From a checkpoint of a small transformer trained on Wikipedia.
Size: 8 layers, width 384, 2 heads of 128, MLP 1024 SwiGLU, vocabulary 15379.
Training: a variant of Adam for these matrices, 419M tokens, 7157 steps.
MLP neurons of a small language model. Each row is named by its layer, matrix (gate and up: input weights) and neuron, and shows model dimensions 256-383. Each number is 128 + 24 x the weight over its row's rms, rounded and kept within 0 to 255. Numbers have three digits each. A neuron's up and down rows have the sign that makes its largest values positive.
After each neuron's rows, "fires on" lists the tokens most often at its 100 highest values on Wikipedia text that the model never trained on.

L5.gate518:104115100110120188142131114115180105131151154115161181131127109104158133109139130154125165126112119100118145103104134126125172128140125107131120148151098092121143154120117104105063122131137140157129148155105155149084161112110133133104153136174129094156119137152135124137151123117160097119132121121115095126100157102163147085085150072117103134081131083137123079114082147124136142136133
L5.up518:100107147097083132114120116115103145127127132114090099093144055075151122184109146121134139153138120126147138107104170155111137123107134134175138140154093164127146158174117142163130138138146164081130094161100068110137115109118135139152165113098088107136163159120166085119137101123138081160109091161125106114113158103140158101100154118127127151162128152141149121103098165138153108150108
fires on: ".", ":", ",", " can"

L5.gate606:155098086113123129117116167109167119168108123118154127087140099174137110148120171152104161149086110103129157127125137122145119143176130122122083155138089089130116150153102138110127195151138100108128100131118103151108153139143118150146134162163121097158137146133143135136139120154134106174143114152149122140142123141114121119128105133094161137123117068164133108144104118158151159166124
L5.up606:097124113164110139156108130080133127094096135102141105115121112122144141129148160148119122123109146165123160147156168165125093111140107122088147095134100132139096134156087126157123161132113114122128141129104148137141163140129129118101148153166121088141175100151125112122119091113112129156120136121134100132113123144141118099122102160135144137084144097146149089108134122106129151183138
fires on: "\n"

L5.gate578:109134123106163124106132153129132148158126159135150113125107146135135076143143120131133136129124127126137115139140132134143110097058128081096104124155158142100113101116137139134139160142105127153115103100126152143074099135140091104156082159119100141119114113154073189130121112146145124083109100089126138130145088137149139128095125122135115135108123148119155163097128097121126117121095
L5.up578:121144189138136157086127164175163149134140120135155146161109140175128138112143131110101101141123072097136106131148124151130100158136148130107066098107158143123118122144188106144130139104121154154115128116126133150080119154116066132127120123140118097115111148141106161151102123144141158096142125137128140109150111108130137152141158126114141144103167110115138128105161091115109126141103
fires on: " ===", " =", "==", "===", " =="

L5.gate318:147109161135140104067114147093116141117143100143125131139091137113091149158162092153115129103103123111125117127172131087125075122113087127106099050102134125141126175110151151117116141059136132150148123121123127108125143121171141121120115114113109104149177137139127138143112134138095173149070062121104147133139134167117140123157148108127141125111120130103137091105155104118117105150128
L5.up318:161145165151092122153155104124157120167088165110112141134118120145125111119132152145136120120105094071114149119181109088152126111133095143148098176145130110153124094102125090111134119101129147159098117092129159145135131114135070136128144094134110150152111113142115137132126162161112111118165163079156134106139165128144156139129126117171083127117109141164096140136163142126118115179120
fires on: " of", " United", " and", " in", " |", ";"

L5.gate89:155143152143116130121103132165155158201121143096141145094129106120152130090149115098146147132149156124134135141113107145148110140133142089080146122105142124103115131116129067114112154155110175126157161124131159131132125096138144097153155121131113108120112084142087132113115134138117116167137104170075130141140148129129152086144110119122106151097141142126138113096136116088110159132140
L5.up89:155110137150137117104123171119134082097145176125130135164118174138156099141112102124127095179117143126137137080118154105171082116137133091124125127108144149139131081125165104121115137129118124117147153128118097126143139163133102119144139140092167135129128119151060121117150164146110120122136185147149161107122162102139135062141131166117168146107147217120123119111097110175095121132121
fires on: " r", "y", " cr", "ra", " deb"

L5.gate212:100142098152143101110143146133101114140104085145141118151135094107154143100137148150113114173160100122103145117128089117128150112121110176183146142079098137163160094129123114146135124126130138138151083112167100107100116115159134091154137113125142148157096121125124126117117107136078091112112137158113167127093129113082178146127144103136156154099144115120113127118145164127131151115140
L5.up212:131171133105111082161113137137109160132189113121149101147137124146118095096121100136130106147136111118132186166098127114175136140117161129149133104125144123128108161109133118161119125118136146101154123108079121090111129155149141131125153131167158148138161098134097139076141130116091111080113085125136123141130095091158175110146131105145099113154108183101131096122108140116110103137118
fires on: " ", " s", " R", "th"

L5.gate378:166159095099149131156147127108108152163147153126126152114151146130144127170111123122113114130149138120133162124122140111097115133108093092138144165123174057143158113133145187152132132102115115162111161120125132122161120112119102123135102165126102136125093124132112136109132138162148124154107142164136166147147089137094125081130122154130141122105124173151106175165153129120120098107140
L5.up378:098122111204145158177139129153134161118145127134140105116155142094121108092108137132092125165090107144122149182109135138117198099135161151127111114136123171106141168099148139144153150145082127099125090112109140087090175146098107157103115111134093133141183131117137158147118156123148138111087157121089097132133142101152142101143176155158145093132100172142102150136149155160129136151124
fires on: "\n"

L5.gate264:152168146151168143144126156103135135117125130143111112113146149131103145178113102084152136149153095113115149150117123108142137123056116140101152114104100121122107158150129134134094161113120157143170097105110127166112132101118170100155113096159116119109150167151128131114172168120098167097174125129098095097128109153134110118135145086130085149065109108103160114122151117096178086185124
L5.up264:140134098147174144162090120117139148121106139094114111144098127173158130183123090132157120181115137101147128129103110094174159138111064136163125112154090123121131089131142148144144122145105134145133130115146100127130145097142111132149125125157158131131166141105099156124111173159116161135134178150095085115137115115103123127129123097135134122137147136112102144140116104124150113151157
fires on: "|", " Party", " ", " |", " Team", "."

L5.gate750:156133174133144148165114101120121151141119104168154145161151131065103109117135161113163134138155121130116118119123103106083143155090077150134150116117148126110125145107161134126124117128107108158134136152143136167127145110132109124128131121113113095123154106126133134132167118116099118123144123119123107139125122157118104107122117117113107130135118113133110154104131122145104126120158
L5.up750:144125107147136098115125140103138155085153148116136143152144103144110091122124110118136118138127127139145110107134145140142128143136102165175111143139157140094117133126136175150137111114109100154144139152168131138113155156125118156150149158145116134160161136063128131123136139160142140129101131153127118083131116137099097098137150113102123106124166140146082130139163127179080162080130
fires on: "S", " War", " pres", " Res", " years"

L5.gate818:106125113134123101090092122065154146158081123125104141149124113120133112116057123178132086134122134148118168107085143164142098114133096111102113140167064154110108124145055118140145171138144129081129115158131124162101131118120144138097121110172103077130105127131143105122116130119137116134083143148088109126146140146086092152153120125102113153094126114091124099156115101150125146123123
L5.up818:103121126098150114173121098105118086114146137146115091127151073139112136151090096137099157132116109129119144145137152110137133133150111181136128113108138120165134143150121138150120154100088127132122098138116087155129178125124106125167139158157210122145106149106107128089120128139109150127107099126115075103096153140067124140157115119125108158125165127115113160150098105119132151125154
fires on: "\n"

L5.gate515:106079128107171109131107166084105138150130140120114088120126103112128161118056106126100137101122162100113157162147107115133136099129175103132104098098079116168130134114139137141052129100139195133154141138078123133114144151154107124144108151129164114134135131117084137116108098107134171126112128133166118111104124147190192152082157117130138139130123117105140110114101119102125130129113
L5.up515:179147098130102148114144130131146129101109150117110106128122145102151148153097139144129113065098148144116145126157120166122115101128155140121108077133163134162161110089124147157121071103115137122121137115097145133122146101127122156151143126113099137116120130122101152122150116160118111101114145137115064152088143109128122066112170122122108124171145175153099090103122175150144117069110
fires on: " a", "-", ":", ",", " –", " There"

L5.gate57:112137122119102148121100171090127136132091115105106158162103141092134130096129040122101156111147133134147135127107158147131094122147149131122150168177120165105146109114118132135125164087143128108116117147155148159164168156115179180125083140119167114114088144106099148134139130139164134103135162121080114149116079148119131136117117150116135148151150092133123131110113147143103149119122
L5.up57:114105143128120139113157076125126115109129141154161126117145124119090157166139119155126116145120150104156121140122126151144131150107193090113109129164126123119175113120118078101151095092121099092108130106090089136135128134113162106110109125108125157129163117129104129096119146105158093145118114142085135109079163169096153087130110118107131096117158119147117119116102164133083135140139
fires on: "\n", " +", "1", " have", "+"

L5.gate944:121121089158146081086108112108109115140142087088116084156121118121147143129117126126099178184134153130158129111137088150102067168116131155140133126148158085076121074141133126124153121166103115139163109163109138126133122141109112096138102130118132142116132117134099132133132125085119120106091152132109109168119138182105128090137165148121154129078095148135147174156152128115140121132140
L5.up944:142132148102122067180111096123110128160145160177130130138095121057145154145124106147099141130126106111156108125152078192142141136116142141165115121134169116099137132123131152149089121130132131100151157130097158119099112148153115073126108127139140124113152103133115113151144169077113134104141111154102146127151125107186117133120129117148109130105072152103118142179119111082136090131155
fires on: "l", " Cl", " fl", "pl", " Fl", " Zh"

L5.gate587:145150092151148110139161119131125112134154122175116123123143144062108127150120125183135094166138109136115176088106084174126099083100106116124103139169129137079162134160118157090082116089141099152119120158127137088136122136098153110159133124104083110156149121135143096122170111171101156169123142118113125122122074156142128184118118109123163138142089139136123114115127100129148168156170
L5.up587:091125179102128127122106143123102111145101119137128107131117105122155184120154142129082109138169096140150120153122113100095111078155145149134143138173130163141135135125109082170114139119116117156129107096138133098133214122134112139138140108103121108108105118135139110161125140095103106110142131154134118094102089129125112135108130109113128106140126142094159132098144150131145129151129
fires on: " p", "-", " A", " a"

L5.gate821:114120162115134088110132121109095133139163140133162136159122059115145138117136144176152147173131147131147159121153131133155074072122117108128121112142124102102131115090110151131092113127123112143133121132148113103151112138112128126130108179111131122112127131119115103109118121141137119091119148117132097113123117126080140146148069082097141136085120114156145111123103136133097133102143
L5.up821:101118056136132145127108110075119121128116158120144105142126154121134162174144128162135143118117104174116135114103166156120151123141149135136125125170166157090108137126113104106103114115099136224091125112111114153097143163149105120098148132146137098144107110171093149125116128101104143173098203116121144079087145134147110116111105114124146125067122149100137140168092147108096189157105
fires on: "o", "a", " co", " Co", "co", "qu"

L5.gate98:147160151131119155101145116124117110115139136124141143095133110098138127109095163117158132101140128145149159124082105123107132100115154156130118149167123130099102125115144120113075110140131125152146104137109152146146131106154122143154133127118088128077158155158143141138144102107126110102159128144098122137089129102121139116167170103116074154149136121137076149139104138161160112125144
L5.up98:178096101100132100135131153111106106131138140147121146103138069126112144151106163112125103154129124122143107136127157099098144169179153083167091109148131124142107188146106074120107142146087101123144116152148149151120148145101116147134135168150129069136135139099156126148117124124165100135160162163132131105152151117125113094095128101127139175114123096125108158101143116116135182149135
fires on: ","

L5.gate446:157133075137138139122119109133123132136141127111197151103108121133125157127162130127133128160104091145172177081152130125124080110137111150145091151133133104102114095155138152083144138122131124181135128135149147191126111148126077131160089146143106067141128119122102175175099120132165147142121127144124105117123126131111119106149108121089125138084128125117058109141165132168120132123166
L5.up446:132100124141147107099143188121129170131118128154166139121159118154119162108174146142109139149134147137102120141131132136114132150124139159148127098132149143172099126094145146127134143109107145121109157101170150156105185152134112147100124125155131162151180156128161082081104146152125131134123136155077100086138101125114104116180124077146120167109135145140148143120096131107117159145189
fires on: "\n", "–", " \"", " number", " Golden"

L5.gate112:156162115115154148166119169114173110164100135128154137120099195112119135163124133141161135094135174102151139126122116115115178148101109132104137133131120136151104127116158165117159110094141159120169115153107156158126121080096109140127152066138114146114110115129146179121127125118159129141091111100117144165098200125145158148147164110123111122100126115132118100111135135127111123174122
L5.up112:122124131138135107130114139132160147120119098135106098133148155158075113140130106165161099112117133084091150129091135115091149182124104110122090093093107148198120117124125126108144128162130140116137073149116136119130103110129101155129129091114123145138153153158123128087121158155111144093181113105152090102136128149183127163111147162150132091152134114099156143133131109106118108146131
fires on: " ", " votes", ".", " Language", " information", " Party"

L5.gate848:128135117134155139098106094133179139160145156138098133106115102153132124109113163150163089123110133120096142122112084118146101163105140154103082062146102122107106150106166110114082118119135152157112105149118096085145104102128119087116082099154120099146105115166106180143122130138119124113127099123140089120099123129163088142121152084164160128108129157100149137176138074092154107120118
L5.up848:137143137127071153155110107148090102122134114137151102088145120137131161123125118120143144146133149152151145123166147135152098101122153143150144177102133083097132149117134137145149094124100121135078127125080117128131106120095127135102114151090083145101104145093154136133167114126142093147098111161151133145153121164117068171119130148130138146150096088185113149081105152143139177127105
fires on: "-"

L5.gate843:113104104140168133123147060134104147107116086110122159126134110107162142131111119136141121125132098103117151138123136102095094145115153112155146134121154140129115127127148107136108093134176115158124169135153148094125102106143125085157072170120098148077093144103115127124173124196117143122137138129147154128131113129129151134096087134087130126144135079186088098093135176121104147105112
L5.up843:143137151133106138126123124122102127157116101166135127119110125152102125130119134125135163184130095152062114147149082117102154169114143120149167131145141093131158125160106108119123107140115143124134154135143106085125103162124126171193112154135112137134140141093166123126167121118126107144114150129114151128089117104123156171113133109127119167144125175108114118102123144097140157117150
fires on: " S", " s"

L5.gate512:143160162113154133158137159114131096156168126134157100136137126135145104093126095125127105120094140113149136133145126094147086109129148117121094137116131112117159126132122149142148139149123125116130152145098075163129137130146081103115095123148163085127102179132116114078152141173135123140092111115135122102090124139155123131176117133131086173103060139163122125096091092154102100084102
L5.up512:121169132116119137131163131138141112152092147130105098141103098127122146119113117150127116084121167090141134154127124108137121116148159165140167128128168129174142132107145136166118132105156140148094124151108150134148155131144103117176115135154143123106114165124138152085134128113126163179121140132172130090114140140119130120157184136135122146127104150145114129124135125145098153190116
fires on: ",", " –", " de"

L5.gate123:095141133137094167130165157132129138127103135094124136127139115120119151146116142118127113130118140098137139116162127093105125148118114137096129141138120097113142118125133171162101164099109154088110123162138115120106143156151144072131119153135129085175129109150118150113137109163123138118103146123139131148148082117099143130146086101133142055130074183138151142182123193153117137121114
L5.up123:108117165096120133145105152175092130167128132096115101128147098096110129168141121157130111134124136091130132137114106145138152153134084165147149106083120111153138103146135156123173157089080131146131154177136134126132132136111123124161151105090119159122167108106127086093100132144103142128127148123158128105140116127086122098166145112134155162138095146106080163139172157149127123159134
fires on: "\n", " \"", " from", "h", ",", " 0"

L5.gate225:100100130129140157101118092116102123180104112123114168132169162133155131121141094138119095160170155128148123101122159137133107095100150131106116110135134089169105120127123168178128112161135152079179145135112142105119180161142147079159106118108110108151121165141101110160142105125094125111105175133098122118120110174124111126137120104107103166117130175176100135124080098120152153118125
L5.up225:105118120150138106174132114110099110142169116147152167116164129113173179169111130113094153131102133091119120120081108121170105120114128111108106158124111131092137124096063095094118098090117118111131105163090146113093197134126156125124157067133109143113142154114126099141139149078157107162102139156153148131094151123149119140100097106123129127126079130105101128138083110159123093126122
fires on: "m", "l", "1", " million", " Zh"

L5.gate932:114181108100153142079153151159151098154116153103117151114132149117113125136093115121127123151121073146137152081118102130145163157102155123141148111136110116087105094171180120121097155147177142124141080111100117096122142138088118113148114157127092139172163164150127142127187098122132118148114153153134115161122114124141115151108158072120088124114128166132106116153137131121169146164140
L5.up932:125109128088109146129128101117109134130119153109175128098155154102114155109117169119132147076128095182124138165174089142123154108125142131151143129187116120174152125128116124144123153130100151136126135117111156074097105111132104156142136074088140202107123146112118108111159136136129121115083110146152129110135145121139113178157146107169144150137096140098091110090139134142179157137126
fires on: " al", ".", "-", " named", " Al"

L5.gate504:177115151156062108079162098099125157146141134085142119115146113144131118122130142142132107120153084130167126110144114135129116061150101128112171157142072117114161142158120142117168110130133104119127150105094113121114142126149125096106110121123108132165104144181116104115102106166141091141074097104101164119131132124155098117143109109112086135138127134150086140141085104177149124122159
L5.up504:136159148126150110112123143133110140134104131144114091129142128145118095141129100095116130128109097163127133091101145135143120155100161117129110161166162121085147128131114147127122167100107114101109135090115113098125158126129128156151098094102089110135133127100117141121146159144162117082121175130147142146152115110148099109155155120106148114130122116119097115156089160138100159104124
fires on: "\n", " |", " "

L5.gate194:150155120150104100105111139105170150164148145091173144141128148140188123137133120153171140094063115111107175135092130147149123108092118116088125136168091113105144125118159111101143138119119131111153115162069147143090140081129117109093120126141092092135147124140129162118103107150131124064106119090069168155137126152078126150093145089105098107107127077147091111107121150123156133115133
L5.up194:138133135120122102061129132090138102130169177116093089141111154141150149103090085154198103160089128104157175111096136147094146128114091136118091190141093119167090125115164143140131137099096128112146140136104084168121100152125095110165133117138100110136149158125146131124111104129103170116114112081137144111106148141133132142160128121139137122154100142074121131095134127121128098094183
fires on: ",", " States", " Germany"

L5.gate461:164133150107178156140098123100129138139117174127122124119124119129128113130086119134153114141154159117163171140131108120163125126120153118147148107095143136143097133120181133153117122070143126083152152159119137115096134113140121074167129123171115118184138131113153134100078097134107133112097135108123139126119162158121110121125155091118097148125123140104141118113113112129114124078154
L5.up461:089166106103168140138111096129130110095117153128157103123121110105149138086133154118124089087118160113139107148187150068158091154120121112137086155154171084112132161131099156126073156120127110135145187166110131123142172161104159130127133134128119105136106155093135109114099140126140131111177146133149095116118182162136131114126144111117135128137143137164129118123115157125111151078163
fires on: "–", "-", " career", ",", "Career"

L5.gate761:074141139130138079102100094154154140155107116139086137104158149136134103145111133150117138150123126105109172120130150141137139139125092105140128132118083108100152150137117143163121138117144154132139092156098135116132119103117126096137124090143124165130101133117115164162194124110083144122138177107150128121126113137130172118116141146074079144132134161106130103076108123118084139136174
L5.up761:101138086083155141123135124163111086108162133160143111144145143124156118118118192116148160123118131129067147155132128120142135124148133144124087170073134138100122136097149134166148151088133134169160174128086119130145140167134174074146123126098134145144161126143142159142190114122122109126141126084147112114142183097143170150122116155167153100141146095187161156128089099134083116132173
fires on: "f", "c", " ext", " inf", "p"

L5.gate591:164120145089115110096161169115141144102144113127122098124162122156115124126111066108168082135157110134150105083058125154153105148156128148154097152165133104111136143118086097141167114147108101115121112117146106145132131101113098092158094078074130141112146205131166075108117101132155117109140140117092112113163153152155104127153117068139122127166132140103103170109099105111138087126170
L5.up591:132119107113131128108140139103102103138143168111131124126122101106141097149121093176143115160112103130123129106129145092116113080100141151168090117115168138069115138130114130115165125124115108139133181139114072100150147146120108113127104101125157114091124131099132119141143119169143120114137162102137124120168127110135112130177076090109116173148111164103088136095074146117111142119207
fires on: ",", " Poland"

L5.gate485:097118130145140165124145168124138124087095105152147117084076159127095115156170107177130142087156120142169196129130135110120132110147134168146125118133120154126118132111125089100175145134112105099158114100111072133114115122161141129132090172146150146097136123172113150117222137124145140128095154112122122115146141126120160083096136133148127090149082155169130142102132139145163101099145
L5.up485:180146120129130161100074112137132138145107119097135100116113136121105113123168148140068091099114118097120138113173153135101112111124098151163055083105128134116140104124135139136141172099132101120106069118118098116157177136162133087125107139123096134131106102166143129157116091120120154096137185106139116095145119120136154094141144125130107155100120151165145127100144204142153106169072
fires on: " of", "\n", " dep"

L5.gate857:114117172085131115176117106121148118167164161090101104107167079102143131130108115144122142090093164124151122110094077122127126130116144106142120158125096091108170128111143135135122119143136116128189113144133148155087139117159118086194121109132121136129132146171105116075141100137110124156142061096130125125126165126086125130101138093118079095142109137164097128138090178118157138130145
L5.up857:136123113079089135114128130166150126139127129120137136081119128124126132117142132183086166148072120107101131125089115160159167114130144131155145149127099103105151170135096141135117140157149101144161120155115161161128140143193078131140148128115112119179117174137111160133105100154131099145130123138138098116068164127154130114127122141145113112108126110132087107148141142160099197169104
fires on: ",", "\",", "—", "),", "."

L5.gate879:102096139124081129132121138104112087145112144128133116120127101137136132106064115139143154142150124133137135137071141170116103106153172141139121148098135106121119155123185120103142120101101123136094101163126152124126153134145110161199124148119112081106150170123120099153092141157111128118117096109105146116088138123106145087086100111144147150099163090109121135133175133134118119069099
L5.up879:135130121127141088160122191110117126135121122117138130107147089110134177126097157131091124116102126128101114132122093108123161091115099126150112134111177137117134119124154184111095124166114139097113144096128111103157125126140129110100095143137091146149155134130099140123156115147143111123139128127120140130141171132133144125109145129168147159156118146136117184127145092119139153119134
fires on: "-", "–", "th", " -", " mm", ":"

L5.gate419:124141148138163118143131122068141166107156136139187071173157050114136113102093126122142165127104127159166152090116109064131121096112152125143144144123125158124134106119121122124120167128109122132081157132109154140111115153125136151138129122120164110101141129153148144147101120167148146117117109130142115146097140125115138080128153133106120145113097133093116158153104139130135112120114
L5.up419:129109095150092112151117127092131139101142097115137114134138121151124151128162150171104161153166129179135126105110137113133137105126153106131136125164150175126134143095164104113118115158112096113125160118105136094124108103130088143097117139124176095145157130157142138129145145136094145104174094145105133148136147097140122098160120125147146109119100096119160150111122131111150139105121
fires on: "s", " l", " Da", "a", "o", " d"

L5.gate833:135169155108124087147130156071173151156158123112124147103163078118143155123123147116138125139076141127123125104170114150161131110134148131141121185079122161121149153109103169133132141138160144144123108155128142168141138115161099129132126112128131075151103158130108139155131124143138080152126123177141125146120120127135134122129123122084148177127129156179084145133093131146134145118181
L5.up833:139153144093130114115132143146082123126141178149141086138166104124140141129142113158134146122125137122139114080121148146111116103105134142144115143144139097069156158114092125166150106117084117125117132101131117108104161118156140119115093126109101095129125150114105123119161111144169116121095167134086127130124130150139155098090145114075104153139114166105116167107100137155137160110162
fires on: ";", ");", "),", "—"

L5.gate580:161110161131155134120135127135122146130135115150158097066150123110151081153121109115123153119139146123132156085128111135124143062101144102099104164164143115095140120142126134087140168094122159157145107154124145129120109135160107090116100125109135106168114160123114172154100123110160094096139151168137133147162091130126135114143197148094126132119133133135089131140097145170134127145167
L5.up580:134129112131155094141115111147141097127156118147095107127129121158149129129128146110149083147132107156139066142060100148143135164119107131109096126110121154146090154131116116116108128141124135129152106128146158141104124116126112133145172147160134146132082089093153100160104125146126140098121119087096077080111107143138112147083115126100150126096155122105111129120124108106114154094100
fires on: "===", " ===", "===="

L5.gate266:143128095122091159090110059098126135138111105119160126092138126146164105130129119144130134121105131126156109125134183136128153144154127129123122156186103115146111098131073112119165177143118148107129126119085104128127126100104093120126128118148138102158154131132155158123135145111126083178116135141135107149132180136167068127143149136123148127122132119149128156133110102122140132112110
L5.up266:129141114118129120107141137062170123101091122124143144090135084146132128166129123171096143132135093098135136139163161154114130125110128128131104102146120128153109128153123135100180152128097116086085111123091162156101141115119073127112173148193134094155141147132111150152131148192088135142122127180108121120143168145136081141109109149120129151122107113140167108105094130125146140173147
fires on: "\n"

L5.gate978:109173135175133156131121141149110115109092119079114129169090138057146126118138156139096168150128102153141179119146129113155124096121104118087125148152143159100140098126159138140126117123160154126144120161132121145108094145108156079115150117140147104108084125112113118126101113121127130142135142118119141104121124091120142152137101150082148146152163161135122150134137139083167138122143
L5.up978:095153124117107091136113161098144097086119145145134118145146103148118136156138115108110094132126140183122149135146072124112150110091144124130092139133088175098121102123104157166149167123112091168164089112151125146090117127140128112158147159111086138123092123125162132138105097145122134106116127146116074107144110137147156128070122166103204109092150123200122132100082114125156127115125
fires on: " p", " P", "p"

L5.gate311:094160120123156177064093136171175098086150124073103142130123139139115093109128125080129101132128123149110108121133098080155118135122109115123164171117125156086125130125131147135135143123148128144151139157011139063153140101100115122139162115106104085096100168096148108167123140127132153122096134102142124125125157139110140163097151112137115138155145117128133156127138155127123146117141
L5.up311:132138173093163136114193097117199100115128107127124144130113079130136098178120178099125158174124112135116179137143126125144125135133141159109144122113165135079099108098111142117140146143089126120177159122108176121161102133121166089116113110130124084156109076082137135115171150125164089117103132102131128124055133141098149123101127158112147144147127115131082128102141124143132146144155
fires on: "k", "p", "it", "t", "g"

L5.gate247:125135110138138101073117114119104111147138130104106124098118109173135123143100162143199118149098108138140124162126132153100160115107139153143088113099135117144092136198179157084139137131099111138156124113068124125108121122121159126107140151080083089143143127127093141160162140174109142115085139123136151162130142169115081144127138113112165144114115123150093170129142134165159133079094
L5.up247:141132155148156147188133111138134157079123161110145181148105102144128183093106121161156124090120127123171110120096095126122133132098070126133121143058097135118097120126122139079166138122152115151125166128118103184126128124125155096152140143138102082156178127178143117133100096142107137119119118105130097091093137096094160152158151128155090131104146142161091138100148123113124121116175
fires on: "-", "–", "/", "m"

L5.gate1:151132105099163098104123137117122074090099129159146126109131121092135129146116125105161140112152096159115164163174153174104143123141164106094119133134088125143146104132124137091134152124139133122112121108162163122160156146106134116116120126122129141085106102138105108107132115130130137090113131070075116106095091150130137117134109103143113129118103142139147098109133112107142113112146
L5.up1:129104122088157132120100124108136083138083128121130142077161123075136126143145151124135163069200158144115108166118125130102122146125163120140107123101174188101104129122140146111131116125153149111118146110135096115147145136148136086112087143074135150113115125167143126077141082189142151101129148119126105118170110154117111108167155104163156102130077114130152133142095131123123107110146
fires on: " (", " /", "–", ":"

L5.gate119:146110158108090085129152137112124153090156139162132126104137117150120152136105117174122115145140129130113110128118082108153098093159169134099121135130124145149091133102137127096117139134138130102143123141107166145121144131165148131147110117118136130090133140149120141104110129170116142116126112137108124082146158135136151155123146086170089138094070145131085118125147105123117119140098
L5.up119:170102121105110126087140106114122082156145102101143157125123103111132137121125096113131155128123101132129100076090147122130129128152152076130165150186145081118138129122104138139117139156159116115152111109142136101158124137096116107159132149092116084102097143142097139117153144159161119103137131141138138110111170130145123128144133100125099150168107115133095123124110156133103134139148
fires on: ",", "),", ".,"

L5.gate700:127131193118124080104128149119164128110142121164172086141102144158181131149177090133163134111143080125126101149162145125115140084079122090142102145125150095145117123096152102057133170136173181137165177114126116147116155089127102101135144130080117136111111126117149146121120114115136121110136115126104155113105101152115158158115134100116089088106107119111125097109119133137136124110137
L5.up700:129145139131104159119175150147127137154095106167141132154125136096166104110121172182109118115167116143120107153126129124157100136109157137117140139101149110145116091154133125084143160094147122103143115114133129076083156163138123108125103097139153124181144118138074136146122133095131103116131133087178104109090109126116131129133122114149102171115146136117163141061114139132113153133162
fires on: " |", "===", "==", " that"

L5.gate685:137155129148132143117163113091136104121115127117067160096130131114098131125084105153149131121138133152154108150079161121110126156113136109118139099110104115114136169130112130116105148084117113128111112150144142159126126127111102119158122124152132096137104168138147121128117161091123136117148082146074076133122136147117110142152141150136108139144106140114187145068123130111118133080159
L5.up685:120124067113155117102128155096130111156109173130095088108105124170143158119136118150100114123122117138123114117136151102128146101154093121142086127176137091113103137109109112132127106146155101143094122118153101144103148145143148128159148125120121115107107152077108119111107136142200150100163072149069164141122101110127154145112118129123117084154154116145097130164108099132133115097126
fires on: "\n", ",", " station"

L5.gate772:124148113126108106120114136111152151167127157112140129132089118170130123116152087150131087123086109104133142122129109114137131113092119121119096137145064114115170144100124128113101126130125156144138143169094162144124150111138109153121118145106111132125118152081118158107070083120083118143085066109120144146120142156087179128120112155125129129080120144128098122091132135159146107098102
L5.up772:101116106141132157161155096143122118111115125135097117149120124129084111109132127161133126070130148112156166138145105107113081154152114101119119131157133167151133106118132081136093128101155124144142128088109146149156114148104111130161116169117076127124126142155156120080142165135111179089131091095120114133115135147148102131116109117145130108117108130120102142092130143129161077122127
fires on: " of", " in", ","

L5.gate957:115166122148149139086130167149180114155105187152153164074107145096144128118143139129127119127076111131136135153134141130142110119130132134148121105091144117155110138103136127103102145134103157080094132140091118158107128133138104112145086128136134135126153159172082120137109153165121097123134133126161116097101135171116122081117125141142136156128089142130103101123103136175131108115106
L5.up957:125144097115090136144179117169121181124116148152132141134173149130168123110098106139139187116124147084133108135116159135106173094130133151162090168160108148108135161122141149144097116105130112096121130128162099160120120134130113113142135119117134128149093119123106141140146085175152125100111126129092093109135102107160101125120132124096100132164154114165122107114167139159135132098191
fires on: "-", "—", ":", " for", " had", "g"